Weights of a small GPT-style language model, trained from scratch on English Wikipedia: width 160, vocabulary 512.
MLP neurons of a small language model. Each row is named by its layer, matrix (up: input weights) and neuron, and shows model dimensions 0-127. Each number is 500 + 40 x the weight over its row's rms, rounded and kept within 0 to 999. Numbers have three digits each.
After each neuron's rows, "fires on" lists the tokens most often at its 100 highest values on Wikipedia text that the model never trained on.

L3.up352:502545500514507485587434577471517509502468452536422517495498484548556550483569556445564480494526484483414481496572497482501473516521420493549487502520444567479448464468456487530495514508520464534400498522426516498495445488480499446551539481546505495469530477578503573515538464519476503424539538538461489522486523482444547461478469541501456456553533488488554492512470532409534489497505
fires on: "s", "9", "le", "il", "t", "e"

L3.up139:442424522485540509519525506521487581398499468530514567563524438490442498507481518536441564489457514433459520513468475475497609486536513544452428481495454505489467516466549506479525486483544584532491459556545499481411546504566514534498451471540462497555535496451442502494560499513443422527508457494472516489473501407496532440524561471577453477514553570540475546475532546518582520519454
fires on: "-", "ol", "el", "ot", "n"

L3.up75:450426569522500535458545502545519576533493488411526489538495526550523534492480492488495553506474541458561489526492479490560497469485466596605523514494497511525465507541440491531483515491465456602487476525490549470555537521466477527495516521431482507505556492435474433494461545475429480531445509577461457488528467486494566467559514506474430513523398518519560493481507503501540460447515
fires on: "d", "ust", "en", "ember", "ly"

L3.up57:516529541509476455477551529520440411534572577471517524450497496498466480467469474492514488480555584529480541451553539463474463534528518526524478476504432484478562456504598517522618510609553511506548527528444530522435515419443524484486497494525476482472510456509525499532501506511510465489514554496516559484544515423439459516496489550488446484460404495492517440510461530416489415479506
fires on: "s", "or", "is", "ort"

L3.up603:548506489501488489512573439499518497503564456503511456487517541452498490485486557474516500508534461487483452506488516510506488514509505504473404426521526573521417502522514463481532521540463412459469449479462454457437540527457544499473453555526460593553545485502486566411454491468416466470563500481529513416476537539506527556462447489530540510481511513426434509513456490412539577469508
fires on: "nd", "ill", "ar", ",", "le", "e"

L3.up195:551556467510461494545592479505462480457497492499483532500466562517581518468522502519497497491514518524535476560480505431474450521536548468501521482523487433460514498466546521481503659516542518439513491505421559528483599495458527460469581448493510456460537448568505491560444473546487551449465456487530555518447522468456452506451478503478442530492522506455473527505471518501463500503501
fires on: "p", "in", "ver", "le", "n", "ff"

L3.up571:460457536440513510445495495542495509564461473501530444529421494480436550519519597549458507518553472509515513378507497539604533518473514493556544519505447470524475534512474531533456460501532452450501468519446543437466479487522497537561535544516524466538494487502496534469501492455494486502391516493563478537479520457406548490565480462540515485564475543593442529528580489467463476468497
fires on: "g", "ant", "on", "'", "t"

L3.up501:500520529435513504554518525526534512473487486433466553557489494536535503494493477473513510492484449493532484569492557502459533539431562452510498538496492490495506434495519489507484512623544481504442489537480517530509528497493509452528485473560544502391460582506538487461528460507559467472525400557537529518558541517487422517402449494455547440450522496508546509509477434608497498429489
fires on: "s", "c", " |"

L3.up447:451502540509486482441504456484435468489545487510506497521450519440452462449529487611540554492567502516469503446523469502504455527508603519479497532452505466504430483490533509459510497548445428485523486505455499506541455531467506540446555479443541508492586514533447550429448482456476514509479515485617514460455469479505511492582480518527554484482458535456510525460484571512525506534521
fires on: "le", "ary", "ar", "mer", "as"

L3.up420:474494454503477504486465470514421486483545535500422482508541550557544582493437493533504468560510516478542485489470553544505481487552519489537538481541474498479546488476486456453520504589518593539505488494448533467536486500525507518578456517427525508405413484514484510546513497498579522484525530366451484439474474434480499433441465516492500464511473442509472482538477556529486562567508
fires on: " de", "er", "s", "r", "ran", "en"

L3.up611:460459518513491411464587465546483505469556533480536546491561482465430487533487514493572434469607497472500492542460479441465503469482503538537484452493495412511529536481482476438585475474468426530523512498481447492495484497457559503463489503517499537498536462510552579488499544438529521558492531446512461523449465468550574497551474545511496503422441475491517474514456582539512517484445
fires on: "it", "ag", "r", "|---|---", "os", "ol"

L3.up146:530448532472480513449521454500528519557474489523499513477510459471415508448497530476507421502517539488500497529488485525499571574449518515500496492461467424450552461473512576536595478470507532519498466494542467449544434459580501445549429557517499422509547554511525519584507495515497407529518468494533517519540495478529428538574566483460500476520576552573531516423543429519453476507456
fires on: " Y", "h", "Y", "av", "Q"

L3.up534:471528473519489473521497523587469462508465472522536506475551520551485535543544521486537457530470515543481497538524591479563517453527478546587455518442473543533485449508487448549488463480479444518505533443468486515517498491494521483572499454432506405557553575477477532479497502468487486506471512501458443472579508516405408531452506464500522461465541439449530508495494514498489585486504
fires on: "in", "as", "en", "id", "an", "s"

L3.up593:406500541481488520423539530479502498413557539535486479500530503583460497476528562581523457467561508441530473515463527394575494448539484485525505539551506452521470564456478516461475529434454507489516539455485457453419555471490529508467477491491485531500471484476444501525440530512501526520517552482510507463454577472491521461475481526504467465522493526488447460452495499511528487487490
fires on: "l", "r", "f"

L3.up590:517507471500454448466495537473501499545522510495473520581490466499575494464538425548539558504571452454445425504517535485460505520504505506500543440523442486463528447521562461487466540474477542436514479563551491449563492436504593471483501476517518521496529475545458521493450545482450473525438520451474488496490600468455542477592513534438531472511507504470508464434466523512504491469407
fires on: "il", "i", "al", "o", "el"

L3.up93:506490485559523563579484497472500490463560485474533505470532585501447568458479549514497498491507477502538423449493502483508498438521477470518538511529451524511441463570451439460466418519503482541486476485497440432569480552538522531551468516513553488560530427566514536406489530522507513416538544544556460548497500458489500499523510536514506507506429452494484556546527498490480486507585
fires on: "or", "ad", "th", "z", "r", "ig"

L3.up233:512463494473510546403460484540505513489477530541521407531611458536507544485441472440498421533464439498543443484472561470464535457421553577559543496503541509452558511520484530528521541524468502573480479477450429535535415490469455461542554499497460532517499487530467490470479509539538560500528562520503551492502389524504495451562580466459535468501488507434486482478442496489490500515506
fires on: "er", "et", "ac", "r", "ber", "ig"

L3.up51:468472462490504533507516571504533559462504556502449491556484484502482525508467423529520536507519527473469456493501491490464539518559497446501519475554512551498473468559496506472497531531402510452510516532431468560540489467498471518438474493457527474418496490553487538566485447567468527580416446459486515571488508529515502460556560478460533514537494458526448481495468568533510593510513
fires on: "al", "st", "er", "il", "h"

L3.up231:520496550559463508508553538413494437515490455500413557550463545530478534461494507538487527507515523462513580420524526549558420568536447529570444513496482502525509513485535487544502513508480486510511548536425477500456490525501504459493511471573419500421488510533512482549477448505445527425471508481508461448474513535472523489547525453509456477552585479531586473468483508474500509582551
fires on: "h", "ed", "il", "ch", "ist"

L3.up463:516469528492472493554408462507514546437586545476429405432514555518514521448487501512544481470576539530507418507488481567563495545493490520482459524557574500458526468504493493491445523452506471536473505557474539468498480501521497474546460472463493568543499505499483511483589555559436544502448515499448501511596467410559486525484551482524413477529523514485503479502517543460515516470498
fires on: "ad", "on", "at", "os", "c", "ac"

L3.up529:567416500559524457415504409435516530421459481482438498500501547464506493465471514509551521486507546511487565507471478489515501515441489538516472465517477511556493543524522452552542462509584519536458482437504573567502441561554449535504552532476481540486448486538504443498558598529524510482544532567573507555498538378508484496451503475585530466468453532485497562439489502485515495515546
fires on: "m", "o", "v", "iv", "ot", "ov"

L3.up239:481452544526540511608499462540510488567506432434499476492415496505543515480439532474516436502431513463495450491438439505555436501477595537632483377486506519476514507477504472497532525506500479475484481546473489551501524508540479467462470579482496571539492400519519475478496454525513498481566526567472496485495575515498514444544525500494510482489467507501580548457546588521512445463537
fires on: "g", "ed", "ly", "ber", "y", " or"

L3.up459:482565474438577527525463473517534423529478458469497518533509460473535515486525511503505538473519466507404531472560535518503479533519412492478411561497511450482449446463494533484476552450534458552479489488476582561521487523515516464442445497477504565535485537490535564514495499502481471385469486526516471419540471455513496450525562538565520502495411445456496467481550491606509508518521
fires on: ";", ":", "s", "em", "j", "w"

L3.up206:489508532495493469462511475509483423473515497502545569453503618535461566573562543513486434598473580560480474460447458502492469415495513420531514532445474472458503454476501487527462397499576494492491495507481420520515487480499468523504435543573521493505470494521552508515452482493491487528482485492495505481574510517513484552557507543430512506496578426554502492556548582500468459536530
fires on: "k", "g", "un", "ag", "ad", " k"

L3.up408:476494530508477493428564516565516519398502545473503462486508523547570521503526503458498544513589528523538564536427511482484498512507398526520496522554486439534577475515571419493491491500499437537495540473439504507498499451458478407516526547468479487473460474571505509560486597497440491436505434484455557516425536511469509540500544457509449487452501591432555486524482474478501517489500
fires on: "le", ":", "ow", "en", "in"

L3.up522:549478446528516463509522500549528579543460542448478502451500440507513532484481518546452482577440541459442492559533523399464479486512563473484475510467524500488516517556471532526532534543432533506525474595509523481450482545544476520466549545532535474540543435503595455422517434478475600492498469519545472511486529496491502460520494518462488522506463494446503476472503550555524544471536
fires on: "or", " and", " or", "ber", "ain", "\""

L3.up622:510558549521503530497507509531433506549462495532571489557551459495529494511546555509548433528539511542538488512494428428415560470451559515514512540450485478506530551526604508518527573503528513488459481522471490470475516463386506502535533587493466533534547527468515495466410542512543533558446515511558447511513467451497490527540497492498463482455446497493438490552481486512445483538509
fires on: "T", "ok", "G", "U", "d", "R"

L3.up437:479531500509540516515527526476542482502466478568455520519484514552546511444488516516501480505542521503511540457514489432504456456537529448473431515479528524509500531482506448487397411557544453480507526518437513481559459438454521489539503527507569597547431478490558530458530505577480577508521477531571486494518527440443502481446484470474577507506464557448504600490496568474528524508499
fires on: "ed", "s", "ated", "9"

L3.up259:523523537474499482478473495534544457468524530442413586536502513444439473456566548519487463555500530524497554513530477554475514484428556473511483518438548433494453542440510575501445521475455556482485468513482532511520504516572486490445477471546522446483427439430516536456479498476443496502466520540453474517464509455425542490591536475554459464485552453534510539518498544453543471520579
fires on: "g", " th", "b"

L3.up273:525490475447490495510527475538463498537508550496493535527439469511571548481479585505545470461596517453432450542564550506505528536542478452492496538546407389563463455430473506543509462567510459502489517459463481502422525531548483424520442511455450471490454502515540552491434448542520532512516444525520547452542506482485438570458520504511586470455451490517521509571534526567499496541468
fires on: "us", "ut", " that", "s", "ame", "ent"

L3.up4:521524489447493476549486506549467510508499509522525473482464423485402430507606582507463488583554509575426522441549439456566475520494480490530505521470485495533494542515522622461488481464507513523490532557453535527515467519548436482559578552509441481470488513497530515589420580580542528485514516489472469469497513485510553456500513535411511496506455487505502430520483495511480497544561
fires on: " with", "h", " a", "ith", "t", "ct"

L3.up290:502531442510480526476520508506541593426547491459521488550489486552409536495475463563450531487513508502459467547469506479460512514502522603547545512490481469483469516549482487487503445559492515566542487562569531482495502453519536468464519571521551470456457523509557444448573498521506500521438549534449526491527450472503553461508493498398479459468487447512491498459490473477445519490492
fires on: "n", "end", "er", "re", "e", "y"

L3.up86:574456606442492500472503528504506496556494565506496576474506505495420407456511454492601549485500518487459536505543527516532541486441546537531484518478535519488476514430461492352535537496476438489447546477505524535526413480488459477498433512488473499513550518492459496503559537472537498417478532515550433450464540473565501518493499533484436488516587521489482584530504483539446562452519
fires on: "t", "g", "an"

L3.up350:558421467530497512432505530472452447482528467503488510457498485521565439511415571501529519506524574513553504488454510565498582434519484508529456478508490487482478485523479533609559496545429573537515506490534471549457500532531429531503522521507485501504534505461512473514512515517481474577458483549517538540504458424512548554551474501480462415521503508478427531488426565571468564509465
fires on: "am", "m", "ut", "j", "ok"

L3.up339:403521468541597510518483509515414516493423434513473525535497484481499478521505438495474475490481553391565475502572452539488488488563480436486513509519488520480516503422532495565589500522473520528463496521498564527467535510526484537537509512526452489517505462541475501511532486454523535523562484443519439507502542576578520486517504546485444451490537434558522529502519425511503514495486
fires on: "e", "el", "n", "ot"

L3.up356:480566396516558550472503497520454475518522602489541510438504506467449446515534496441502516483520550475442374591489471478475521534507537457535461476425496472557527503487473470497559521544533459495434524480488509498527519482547533531493447512484466502515564494489446562525566551545489553481481475545517505427476522392532462514515481500474534501451499451568472579452454524467498515502437
fires on: "th", "3", "est", "st", "nd", "ast"

L3.up545:493502480475444499435582472538496509421508509487554465484545495487496449471420481507564471493525530468457458506477497505511542464448482423540467514460532515513462483484550535582470467516495461496465504534497478447559467402540511507417481491489429462535523496533574534485505523489476461571582522518479520536514500510553630500538511523558500444530494431552506505460501508488407500419537
fires on: "am", "h", "at", "g", "s"

L3.up309:493471452478575438437575509502540540502458514491527459442519536617480494526592474533578546504480482475454484413495439526533557512494475555524466492558494449550430450463428460494524540485453469480468456517395504531482504466505483525553486511571497514474446446451469473546488572456514525470505495618442511573498505435502551530466464512525495459523549482512518512507498479531532416504508
fires on: "t", "it", "u", "at", "ot"

L3.up228:450556483532492520521585492506467533484591514491545468524520516489488517490488495467477451496543504521428443564426457454473494523481486479468512451574598507495429556496454549439467600456437476528529491511488516466470505488536540394505484446565553461530532478498472521493465490508564565522467489531544524474478552503507474485469474540439511455522507498452489485420514511467506553497497
fires on: "n", "er", " the", "h", "ow", "igh"

L3.up326:477475506473478537514535506533444543540446474524573530474511516445497427583466572530514515534533530513455489512568522543544485447530524501489516543487459520437480487472547513421484495536465477540495383526500478455388540493463564610527491540553493509556483486475495511484453452563503486469548478520494523455521523506528498426438483508463528459492513414465502496421461500468545526541526
fires on: "re", "e", "m", "n", "oun", "le"

L3.up249:489439516515582580557521487479500543543551542476547499476483477509557533494481555528508511476552536494523475506547536478470515509562559489523521531515557434538485538495550470445526541527456465469539503518479442462440536434454487454387522442517433526497477452557559495428487520504455501476464498506491478474488407440531375540522545492524529497461510452487457490508521547485454513396497
fires on: "d", "nd", "v"

L3.up397:513582505501410550473479480517524509561507506519469493517500524418562458491538605482511481519443472495573500559524493455518440567464544608574455536495477477494459491483475520546498570484482522502426480481484453443443539462505577512425523534491468538504460569533492517463589427547555512544528536503438468493452543438510527513507478517433525444498491552488454497505510545566506463479479
fires on: "H", "R", "W", "G", "ent"

L3.up380:553446494486552534461477463480486507401535519522438483444508562492465478531490424498515498511468464570520521522491592514568570553426467535568494518515490541514478482478457466519490521466506547500458496523506469529477513484557473518504480453521569474552523482469524485452538500444515538486567417483465522454547522437538478486530516503358568494497494542419518528542457499490519449459526
fires on: "or", "e", "am", "re", "ac", "et"

L3.up189:534481482515483572507556465512453542485488412493531544462519475468521449558451514466527416547498536498468464502503578463441523470438482470460484555530490499491467458535499555531480590476592515474553515537553545481455488477469523488499507486514485502583530500481491406535519464559517487514520485537538460500466549505525577495494511445489517504532389551444481411514507529553472539481523
fires on: "ur", "s", "ow", "j", "em"

L3.up114:575482533498418582475511473533529431481543498561548526483485523448460455498485572557489474540534452558523549506484469472462519546502488515474491505449594464552519542554525407526537501540506492528560514476525508516445437458556507542497484579474519506454449487443507503487450464482471466530528468529522500488487597459503515516465495547503556499545491482552510490437498547486509505508464
fires on: "iv", "v", "ation", "ame"

L3.up636:548497500483461525501527384545457512465515473547501545526577449480507435454530561454526485532525506523498499518536496474570540480525494497500478478478559471557461500514519481492612491453459527516463533486512450525578465492475469510555514507445449564463498443438512434494415519527455470496424581515564501538476471461525516496518454527452545554563473539396505480489515558497465523558460
fires on: "ur", "s", "all", "g", "oc", "er"

L3.up450:512497515436500580407545491481529507532475441500575523479475535489487472494517473507484562521484547464523452528459483535483475527525564485545488462519511428549561463509517521525565556486545542528508422427512495500511506532519495500449445595450554526472581506564470439493535485519454547483484505524462477517505584549507528482606527522536484444493488463587514462491482501533483378487483
fires on: "nd", "d", "n", "ust", "l"

L3.up137:450520562518555475473531555469544464582486476539607429525514567447560503463610503405491531437517510450538488518505565516553483496426503483502472455470516464494454458477492487490424530493543494436510545516558499506526489412509551507437490455535497446425501469521548555481515462517470507511505488487548530413516490568504553459509497509490509508541483493438525456543413497544546523475495
fires on: " |", "ity", "-", "|"

L3.up174:550472581549455554440576518530493520388518513477507496444552518513509492496525484516471496568479573525625569487575499489571494478547509492531475485531541476494469450543473455439549437488550526487475474474457543505436421467519562473549453442478536540501526499492422480529476450525515490479547469536496465480471514503490549480545505485537471438510513502483494501510460509538526478462391
fires on: "r", "ran", "iv", "n", "ac"

L3.up125:492573489465488531474483466419483487494547484479494530523590539581472461502458529480484477501443524560484547523496446452492495497420531479481531522502509554441521455493559508501477519440510445506527477582527548521429516498515497448484428524570408500528529533471461523481530571510540522573491478441497469569517546503517447534523524480587513469471533492560556507551460514529534446526587
fires on: "i", " by", "as", " for", "at", "in"

L3.up237:524451468422454439476584425496542447490466479519413471518509451508538490550493474496552485523538492486452491499509491509523547532498507516497516470550510517461531470440571430446513593527536463477507479476510455561537469486500417454529497477445458459449507473520552508406534508547533510545481642472567481517529577485449563478471499505542484511493552510468551477486497496557449498515491
fires on: "ac", "al", "it", "p", "ur", "t"

L3.up183:503495509506505448470461463548517558500445493546494451527545498449474552513475451437478424550496471464494485498477466499519482571489597517508519524443520529496491489529489561528495511490508551550501503551483530584484521433516504508493484531530438476570493466578454518509445516532566503510561511516508467476576407443498591469472527522460403513513509494568546529556511543531509456511474
fires on: "ip", "op", "er", "ic", "ish"

L3.up460:533566471511453487543497498526486448539505496474487522442550538477485504497489482506538518427559537389491440505514505513512491561459541530513458475468504499437506455550536480486434510514475499454497498542525521399589474429564414536497496472414509491510488533500535497485531479514476490449462478523490430523519491519508432539521511419503490494497629523490509469460516477506493512506478
fires on: "\"", "os", "ia", "c", "k", "Z"

L3.up48:563473527559442495530548461508462465531459510475478535503548541533392483527497442514554450433473587472520443484481485531517507484471564500478426458521567533511532413426528484550511555497540487437461485531444441530520503450573510462506511511517452509523482467465421463463522540518466447556553469572505452495491487555433511491532463448558443491511593464574486516468466455557478476468526
fires on: "c", "b", "is"

L3.up400:536496493465545476500496522582530447590459534506486472445495580497398467522469518530513492507470559427449537491494466484562482505543504491470561523513484524506482557466561559493527547503485480457480508530422583509470494488457451553496491489523515513505409448494522510543524478524456571441560429538457454544422554497481531432438444529461520470554494472542495478465507514511471565488516
fires on: " an", "n"

L3.up553:426523486449523498575517466544513545471523484490493517431602548512515459456491549555525549475510499488520487601507560556561502521551438580503472500533512499454529441519526567506461506452500517497417532500477436452561540520533503531516520493439460517464533550502451561515503468495483480521539539542453515494438462435476471439537433471458505405528542535490532512539508451490431570508458
fires on: "p", "e", "um", "en", "d", "ent"

L3.up483:442489429514472508484483435528443484521518523518486497525516570481448521508539456574498442524503499518456500535511539511473472482583457509564484517440448481458500406484488496560473443535564503393519464461539549460502500486517531469501439539479552515532482555540550466455542465487496458389455535482498416570505589488492507493531525509455435486477490473494474523502548513554447565454552
fires on: "r", "M", "av", "K"

L3.up620:463502541533541469502505490523505544474463543463489517480475404524544531431465522555492582558535494494449516500518502528474542503514449496520473472533490534461557513479520513500547544532474524501490449510451477476527558524511486454500528507520426507513532594450471539406589463536414471504537584552505529486522482508541464477502572449496494489512451496556548470449489468563468532561507
fires on: " were", " le", "e", "le", "l", "b"

L3.up63:434553489521540490507507509488512555526482467507543574457549526489491379508446523491517447579548517556523527595495493557502490428483442519506535568466421521565525465502468507481480529447484529553452531495523521416558551503482383457477496498536509492503589417536513530450528495537471477504451476566501466549473484523462468485500468497503504456509470559547512473511534536475521498475454
fires on: "ur", "ated", "ation", "00", "==", "ow"

L3.up331:532426462473531525490525495458518473509499460544537472523534518541579505449472529447493419480560473469522494438508498513530561523493553579614447499527515424451527489451546479418499542412514470470370462547525495459462537476514492441486511536487476461500483521473480531397465535524455549499488539477488541502494538429463468506480485515508576507492501439503541506461469445537492491484426
fires on: "t", "ot", "ent", "ter"

L3.up550:523427563479420510536514567532475541522486546548523478543509489505505532522498511492485458453444445427520468523512574450470471517437516562560535490409494546535532483509468516493579485527513480452456480445482597484449473480542524496461523480515475509504547501461497406494470564468557518481465560534467471459525435411477498536527541469445445464464481512517547528438433486542498512484470
fires on: "in", "en", "an", "ff", "us", "om"

L3.up481:534578477478428471452469468429509494517454601500460464543456466551491515548536479570529517523531514542526583439483465524467457524515472489520504505443458507491423526492525443466497494464576501514513497503464524551513467460477434499563453534492498516434534589536509539440527490483526496524478551504558402449449496486581473568546511544534471521392435516560529543552461494501500490573529
fires on: "d", "t", "al", "ok", " he"

L3.up635:489497526556569487534523534516563434409517534538513518519503485448505495544498556496545465600526619447539517498496470499505535500491539498514529549519514527491435478433475487491557498489548416569450537435477488501437531522491489510537504473464493481454515437548476491515433575452499514497508481516481564507445587442544558518475540502525478539542451506510424457505502583541532478429447
fires on: "-", "b", "w", "d", "f", "if"

L3.up338:455427489549530554502525569512466414550439484464498530426464457513462551477511536494478504403540534453477585551482545483474530444524537523537512520528424490467461553474508462519570578565465456479480501539538477551558522454493502474494479492495485410528480495455560533569475514510377541500439520553505513519452556464478503482522506571490486493535489489616495555468509468512502521495565
fires on: "ly", "l", "d", "y", "t", "ing"

L3.up158:554486428465592539592531472508525550384522470533584522463527464474452426458534494513557530445476519519518507435499412490559528547520453449546500518419518527485471508510552542566539552482497483532525474513474499433461480562528508497464526512504452479528488417508430475468518537493462448443555537495588487439551498468476512541514474503479475511542543466521533489555480528466475512498523
fires on: "il", "ill", "b", "t", "e"

L3.up623:487433466442470478481472455597546525495468608446478496512505556484374488488533517516490520470506511546540457508522547478499503547471473502494488523520489423427530456535492515435444518502602507507522506456538438479526508514546473427548552497562514489509440487541471468502498453548523460501552551507482499464509479458477455447586554476550513533531554542452496444432605482547499508504513
fires on: "j", " (", "h", "av", "z"

L3.up50:460470535525502542503477516515535510543460441533513474543425611532489550533508488578499510450538538565505517521419483551523530468492516531565463469506446522538541522447558528465494469513468543554433476544436480533476496455424466529470463525507406423518475559572438476517496582502511424509513515463566460438459523510453505497459516490495494527548468523459488539589508538449560528478506
fires on: "en", "th", "u", "an", "h"

L3.up87:514505482522436450442549501468463511500565418461540481428541505515567519560496520498507457542436516514544489585505457497498474445506458501483499476511513479488457407488440500560544500561518552511447385527432472504521563559498456544476478505555531562497525476529540447490489504508518503513480355582496483494496600529521517528563480533507479489562519545557475539503508566520469508506506
fires on: "b", "m", "r", "am", "al"

L3.up424:515514433496607545575560561503550491568487514568616431574507489483524511471494547482480528504554479470421457535459556446410459473570544476503499416468490435475447477562495506498524531570536472423528520463483555506508612448504532471464499521537534548526490426576488476488505537512493531480565474493427470439543533515505518462463449468495519489431469486527434462492497481522512458517539
fires on: "d", "es", "s", "nd", "el", "n"

L3.up287:481475484499545467537525448515546441502549448550466587479585507500509536486432516501505506513507512538506482553510493465528518468464507513576536561505477521529439504482494513489628552501425490438493533526520461553562519487480489509552519525567513466424540556524458545503486471450444475417572424505530483510516422487515451487477534405430597472504485528481458504558506498527458471504529
fires on: "l", "e", "s", "i", "as"

L3.up181:486453539496533532415402480533484449484560478491475459487500539448512459506492557560501475510488523545545514479570535574462484421481467521495554449443505478494457528465556462476508521530507519445575530428496536565458449539548512476492444454481544428479552480553550486438538445560460494404481509542502567469466521518446484516546509469456536453500527456521560524452527535501515573464500
fires on: "v", "av"

L3.up31:517461489515476546568527489516532453523438547516563528459457509482533569552466520494457513503540525484570504554526542554427544518422492512481472512467557584464484456515508502563478613487465484490518521526465508482553520447494473486531523461456535412496533539463466526498522452486483476497447509496517555550464547456501473554433580455543501524466428487518489455526548491520560457453521
fires on: "ing", "ur", "ow", "ed", " his"

L3.up433:451595458501533547495495583451524446512499458535470644520507508495517532432507566525502488528498488514474500525447578572483519484482435449538480481512539506554534455513582526551480499463541476518502593440470499441508475494472486467472469541472498531498481439540445551454522430572488509460476453502542504461435589534479486471465519517466517450425512460552456468527485520444527470535546
fires on: "il", "j", "id"

L3.up370:583458534522497498554532460543532424502433454481500466458555516492435502512486480513520408518542490529443542511498452474584502535512495485468475465474558568471454495460449491540560494372510496539551537499525484501504492499504527485481485551471438524524513533436478485475476502467482471516545458524583484486538512544540534554513468576499463473461550463539546540502574422525484486520512
fires on: "\"", "on", "z", "is", "os"

L3.up494:555488470480475536444467454575533478584486526437529460516478516548433466509475515523471524488488525528516442485510486496438502426535482491543484536517566532492510600547478489505490467536523516500430552468470524473430498531552453495543472520596456496541504551497545480507544540491503498569450527511470494411538586476433444504392508496476467501536529476492562464493422471513433596548591
fires on: " an", "op", "ch", "em", ":", "er"

L3.up375:497538517574589463476475518516510582428463528496505464513577453499514474560476546480571461577493505438525562523461474445496475526498546558513499576420479503511485478492489490434509520484446488454584522495494502499494447435451526499522473546506414556522421483536502427454421639494495520537532521491507456527513462485458498511480517525505558475438481498418475559508512517453516523473540
fires on: "it", "k", "ip", ":", "s"

L3.up386:509558467483457549565500495512526553518507496464473466522454477498494512461425574568525603552487577436567501443493488500549484497473455553461527486488550512467436563488493495502475496447464545467529488488413518517461468388490576489538440493486500510471489484511490485526552438514534455492481437507471573615484511495464535479516545464501496458492491531549462528453478460523443535450395
fires on: "n", "l", "om"

L3.up546:401451474459542501460533551475429486468544534504484532554506558490488464479589477526593465492486470552525497566482534502572461499515501491524502429517487503480473618506513459484506504495457493411538466581546520508554459423577469543501469522563466561508495511464526440531540523506469427416518464490521506538451480399477527517496526463553496483477535469537523500526487501530498459468507
fires on: "es", " al", "an", "ol", "ou", "el"

L3.up198:535531501575407545500488463486457500488469496445535504517549525483467513524490581512472397520495566479450504568518492504479520514445504528551499488525511539489479517560504462564543502545544515570432511463472552459455524494493468490525482389554484444505527563513500474546426495483432483579532507624485527607465531471498512503503460513510491505482526560445554478446500491464430471549456
fires on: "oc", "uc", "en", "ur", "op"

L3.up340:416475448480459474474499545463483490520509499556538556540543442504465504501529494506519480481411484502561509508524500469444440524535535554507532542568498449509493486515515396539433464539530479428467525444527458520583432530553519488478514545497495462512466509536567535435492426572515506445518499498557527427456502438491455468458480472519499468451593527415515618546471530495522551506468
fires on: " as", "ou", "m", "id", "ig", "ac"